Part of a small language model's weights.
Size: 9 layers, width 256, 4 heads of 64.
MLP neurons of a small language model. Each row is named by its layer, matrix (gate and up: input weights) and neuron, and shows model dimensions 64-159. Each number is 500 + 40 x the weight over its row's rms, rounded and kept within 0 to 999. Numbers have three digits each. A neuron's up and down rows have the sign that makes its largest values positive.
After each neuron's rows, "fires after" lists the tokens most often just before its 100 highest values on Wikipedia text that the model never trained on.

L6.gate694:472551500450488528501511530439472537473556497497478510408485482459473508464446530459493528481524530478505453515513535544454583546441538499673554469469507427495527534455469460432541538472509490550500536457542470550442506543507547533555438517559570545456456503495530456444484493502498504454
L6.up694:493616410626442492521527458456518468515491506542493480476534485535537495407514506507452518430525488481544500494490555558481580494425544508624561456480459486479476479514560429465486591475502486552500548447516463515484518483521451517496508504498511548537515517538506464468487457523491477472
fires after: " (", " in"

L2.gate158:520507469488499477459497477527587457451458467515476519497474456543501552503449543497478525476527447498439567440514487518524514540536566502549483423502537548511496471502462486507505492456461498497468479531534465454518508463498476554469465520553521504470521504499450436421474532476482519504
L2.up158:520575467516517489422470529502566509426532451485491507426520516534482556514463561519492464507538485491526487433538464514504564470536596469404500522516507495476517571458494481474493452504535484517482553578487515475504563443547460535550502513468437488448483557512406583556505580533461499516
fires after: " c", " O", " C", " E", " ne", "U"

L2.gate259:503518468565435522431532492525535468503557489561486497549570532516483491516467515497489485508492405450534482504472539496500540439550479514430479474502438521526527480595440469530515491515483448435553470475514543465514514573479485469478565455517557558469539481499488523494498511515549507468
L2.up259:423467461528462461458461522500452466557521468529486561553625536518508539533482500534516439512484483499475492496464567540448527518466577522496530522516494474462483531556389483576556554482486420546493446530405485480548467494492481514533520498542541511595509384519484523482518523505507527482
fires after: "S", "B", " IS", "N", "is", " L"

L6.gate580:491604534559472571519528504575506547545536543480485472549553513429540501491490437441513467479482486490546529544437481466511525526519507518527489506482520500450466555434482482509470544498482503466536591556521552506525443517478517406536515473553405524501493455533434531479456480537500532569
L6.up580:436590536523492590484464480496515465476535499525519508568511535515535475459512527464540477550492521528575516533473498460479514542501527548521460529474520443487504627482552426494512546495466570457506567551518487551572449556529535541472504474501494459474595524608517504443480473520607476535
fires after: " ", "1", "2", "3"

L2.gate101:524504519503458548547410424448462547474533574533505494518461494476524476559507549493523578523440534507473414535509492448491472501472509546447465521514502551503449488459463467520465534514495423460527537482533540479492500495460441477437528481552537518464505440555459459557463450419513400566
L2.up101:556580552471466463505524500476561423482555576494484451502493548539524482506469396531503506519537466494516504491506501504582560504474483433509486485485479530446492532477516491514508545485488433528449494545521571563470473447486426532493460478500540499528450437553520457487552577538451497434
fires after: " ex", ")", "S", " (", " inter", " ass"

L2.gate230:447494530584543503589524496499477549524443478548508513552417529554511527483543527557476484399477534489550519488552504472487476533514540524474457508591538552448485541479479498498535513523505487528479576513472467511543439550419450493487504519577478445448429512454493588528520448484524531527
L2.up230:436503447475579481444465445525512474488451503544485423508466512453535443491539518546458501464417555463522453517521479551425390508574547490437453446512644505449452496482453469535519505504468481510412496492473459545498467524468461518520552540550530472438543492414530447518466501514449518518
fires after: " sp", " T", " B", " P", " p", " fl"

L2.gate247:532491559480414530526562489521522418557633449475491489480542534492530448528514522506437491484520522496479496482500568481535477500469498491492550508490509573513501445475513472607511507477499527536412517523504508545399448513484526507461494572519558465469520455495494445483527522522518507536
L2.up247:521527535499528508465528478542509556485484496483507492493450448560544448568521497529461474552427548469473518515451510475569537537524508450545503523446446474502494523533564543493558525463478506437521446536484517531482534572512533545444467516471489515474533544521555538560525576545462510447
fires after: "em", " part", " st", " go", " v", " inv"

L6.gate484:509530435564497533448557549506431476458514535463534494487493461463545484505477530430536531503543540555474464431569414535492520437541521471561518498563471535524506492507569564411468523503512477559480458464560485579467532482470531452498570538468486435512498546489624508474492494549477486493
L6.up484:550503457433478513517562504462582437490491508525549412491515477539495480493564531494459540519505517554506498397465518476536498530544507421546451537540460544474458479560507515439523505464565438487502546524508450497544522555510460517482491502590491533473510422552546513500501484492497483488
fires after: ".", " \"", "\n", " p", " ("

L2.gate642:535498506567507512471465503522494420494528531471410445559513556552472514435535402520409452504516541551463533489484544562587547534460452579489515461478538490513515453436438538421519465519456477476487444564468476480481449494418459471509523489502506404418502457489468504512496492450547493494
L2.up642:473425513544504507522533569487456422506523454373482526416599525568563502455570428470506475475540506477469522468535517550461553502509484522469601408461501520461485524511471495446476511507486468448491478579442476528474524458520403523467534502533556484519537419509455507510488538485466501449
fires after: "h", " H", "op", "F", "ig", "adem"

L2.gate21:562443473492532487497607459482544524526489424553477440518515504477461461574473551513459492483542473497465496517525542513512535487479525535477451547551442579523538523510535485548495559523473457463498450560493516500541449511527486442447472556501527500428509455462467514525487536545517495473
L2.up21:455476464428514469428551560522568527495421531483499606517538547476508491482471574504467429509554448467428503481522520505442511484476490505481447489497436588548457504558512548513500539524532550466538455522518554494520472532499471478528536512470468514499480485631478565519539570405554537464
fires after: "2", "|", ";", " "

L6.gate572:523550463540551482471438507509505477495470509495599477444499510451541478483488513494554534495446471499545485460520567499493515472524492495485560535502445505546492572447515495426468533490467404585481569547609494528536443510453476534521441460471480453461516542485527503532557485463478524554
L6.up572:578528545514507512524480524491425491465466510539568500525463527575477443416526521566467512493503551560512496487541484482543624554552504458480448524491425497485473501525503514462484583536536448502508455505530504490441418423477523487552471532522409458506452492512516524516517521486535539485
fires after: " R", " F", " O", " r", " Sw", " W"

L2.gate593:543453577557540503512594516490511470478496507496502431543471494495512541518450518567472456550539537557453489504488510503555509501509473495478533505474494473550449470533501580407487532526482488461542543542512501511585513529508425516481546530465490451524424523527495507509506443502539493586
L2.up593:506478467555570462535522549444466498557507527530516436454463492407517443556503444446565494503531532487459385514503505528382461551508486536467535500509485481431510531534518545485560538480518495486479555523459470489522487474518464539543495526541457498535425576522505488490431485402585490456
fires after: "0", " d", " ", " was"

L2.gate429:536420496528548508559493502412457465539556434480500516563485508435401483523539464520539506559537418516495514545516498492506507582527527521443506497462462424514425493472495521504547469470550429442524537572460555506556486498507520561577472487584417502487492529494512484534500526563491490457
L2.up429:487529490480508556497513485469536422481497552465430467452564528578529477512457481512474502522465476515528489485491493532451562481500515454463508508578441523502504500432492531490560461450436479482512513441514455513554429482464477449566526546503576517487467463485456451450502478566564511467
fires after: " H", "h", " g", " B", "b", " h"

L2.gate625:483451512532493466493524473483535486498506419467409477424516484533536520533552561543496472496495453485511510503505513508470459442495471470458465513463443560414498562541541544468518515521556438497479505554553547509483446461530531409505473458488536460539497555556486475505472497527489469518
L2.up625:472566560538432537535487468517511497446491493441529499418585484476463490551529498500477450463517435526469537484512584505521513560526530473657532510547418501535433536588499574503456509483528547487455511460471565483532505524503519494523566510522524468534503548525519557514515470519442464475
fires after: "1"

L6.gate163:439478479554465498454508543558509506454488535473513509400486477449503516439484592466504521480483444568552498525536529535489510451489492476498527481521538536482508552498533540500494484465505465491533490496556448534459465452502514494513575469506528482524452525531554553632533504554549545457
L6.up163:506523547496489554543529551460558464527498482501511470456522497417494519482501502481520529597482514480476546494539501537540482493556548491503454645513543545473485482490461420516505437509384532446534509429515480539568525524526522526544503515552546494471551476512507580477442491491525582487
fires after: "ap", "b", " s", " Col", " S", "ust"

L2.gate150:454542467494524518484548508408550499546521463463464585522509527505489484439539493504566461534597508525501432522481432604541429490500506526515551543581423467470415499518547541463437421534524442451456488459502548498572477478480489563441528559552518499507431534518473406525442501556459487547
L2.up150:433503476437471442483451501513488483501460533467496416559465529523516569520534525494479541489524522532454505509601525475523475549520514562525491496523396524464511491528530469550468464506493514449474596559504579499516533467483505418566522482533510543500495494477559535499462477507483432576
fires after: "\\", " A", " U", " equ", " D"

L2.gate196:472531477509560466467498521514479573504519479498464513520495542431550571531552503473482501553500525437506487453528456434544477521493471550522439532508551545493544426516490577507508480483473486541520559487459557537475512545433580531530496558539568448408527476525480536502502460526598524467
L2.up196:558581469511453526497547535486481538441503539590476486607476498482472439520453440482485517522567475509490523430534471529454504493521527483563493565545495497524498573508460497518577511559437510507494510447457516494411571566514476506477496532565470531452577482444497511388488488463538565479
fires after: "\n", " t"

L2.gate143:431453567518454521508543488523440473488492510477571461553521491471423498485486549479490522496445462547515527520436505462527486529541439459446499470534493538469561534487484464510483514460519474418444525412515529498527418476403424581403462555537467529482485507508496550487514448494477504490
L2.up143:435535520523554557440447508484476509448530521472521501492508408449475531534429509559544540477488500482486518553441463522462456593436567497499507497541531479445510559509534507437477504505501451414542465513462456492521554506540493567531480459527448493519473586516469481502496475479458524468
fires after: " ", " |", " d", " incre", "ength", "ordinates"

L6.gate685:419530475510564441536533473533506521511486508524467508483513548551541511431488467467484509493548525494533529513427515524474558473472547510507512440583485450558484530510497506494521457446463493517499459461502513493536509388534557498493461499499516456535469595448422481468491489562446476527
L6.up685:525535520507588475525495463453536524527465448506454487547540537547500500544544475430465475454535453528483463528466444500470520478526475532504535482422512513482543507535522574483562480385520549580518463501502514548524511465480499528519462446527545496430575517481521526510508553476517571518
fires after: "1", " (", " E"

L2.gate233:504469426548473491508556519549536476524504461495420505490522511437473512511433575516516465535553458543501466466554523557520530519578418514535510500498507444450446505495527497534536493468541511526427433488470456545464433474523471536507572482520473509526435478535529591567489473479482505495
L2.up233:483477558503506547442475465471525459514518549532527507393498467464495486537549513499496585577576540492485475510569516504489538513442456510527518435508541523473505478502475418525528528430495484581447542523435531494503424462505496448550573494426512477524515468491473459497516541466449479479
fires after: "S", " s", " Des", " S", "==", "A"

L2.gate27:527525463502526534489496459535496529449439489507517533582436485487528522423509477513481551539469580486458503466493474447526488501556508465522391446466531487482542563479459459513449544501489462476557516557543479517509561427498498465496472465547502439457529439464433474508496456501504488481
L2.up27:481504486434523490501540470546520502519615443583487457486530500431435482507589444481464493501532485468457497546539518440459513559459439537543533501585474494556541485490511422494509485486540423395473511492486497539498544478515457424515541490541538464471556508545490489520506517498553452535
fires after: " p", " t", " P", " acc", "int"

L2.gate541:545534479481494515452522468498474520490624484504448482516485506505461538518506545473543473554450521402490428529492486514523529564522492513554476501518447478499447545506422442591460511524516475512535512463481572522554445526524494521588429504499507589481532492498451481458476525489511443605
L2.up541:533563451475530519483443440496495452499557467518508479471456501521427474494574561547520446449508590505487499569523472532542542485510534461451530485505496541448507446470460491494506492537539419517459496486464444521504505523550491481539475491451464616496558504399494434440518465485528458516
fires after: " =", "\n", " an", "|---|---", " Res", "|---|---|---|---"

L2.gate446:527533522511492500578550477558505474492516538514475470543487571561500431470517491597482516559492505495507511521528466496452529482535571467500478477493469466574516459515480483510462488568478476503501547477559543497435504466510465517531486477542490510507504552481520523502469472486501501458
L2.up446:469504517516447496439508579445456481509536546485521511471437546511543470460501524500481484435559482431452551532511493472555561469488537503508504559522544463532477522531461451564488473564556478544533426553543524473539409526535546513559432457562476578494486562528494496491541568491521482455
fires after: " F", " R", " w", " e", " W"

L2.gate239:548450507482509422468423543523545524428486519506411455560534461513448543568433539532521512509496496421480538445565531545518519545477501461506523500469538503555505533497493468456464473455523569538510547488490536492543430460542538510504524428470469485462512517541534482488426458547544489455
L2.up239:488488461502524489532471530493538507460485503540505482442458529534469545507400445478554485528444534437526487530508525521522569535460526512450573495447499531482462480506470509545455527528543484514464459517482548509530607558494498510458497509496553507530527510462509527470536451521535544508
fires after: " S", " s", " d", "S", "th"

L6.gate701:495454536523540549561477534539495492525416508486620455496446415538486402448511454492475449467578512471577460546514450473527496559528450544577513452539478473408499450467545502512487458514525517549500514517466471512490522510484488516506541528474483530478557525437490497491425578541534437557
L6.up701:494487457480488524526476502454523550512401453491478580468462504469492510510558488538443461509422525512502482530475483470534510492485485537507568497489528459556498475563497471609477571464482465524530424468466474454459501492527452575521528409450462493472483487551525472569542540522476449500
fires after: ",", " of", "|", " in", ";", " a"

L2.gate134:513509484418541518445508523473533490532435487488552502593494446501471522511473481526513416527493382462497522550503527512500544442448532440520553521508522505457471495498417512504511467489517538510513529451480506462499541502405472524552568463484454462571551539508476494563456531484472500430
L2.up134:478467476471439449485514500473527543529487505506471582514456546475489579481481471503466482417454485434550528530449531525461480536462454535522403472463493514453392530553487493566481406543523507470487542516548541425428525464482524454498503469576479509448535453543469528508525479499515493537
fires after: "an", "at", "aly", " An", " I"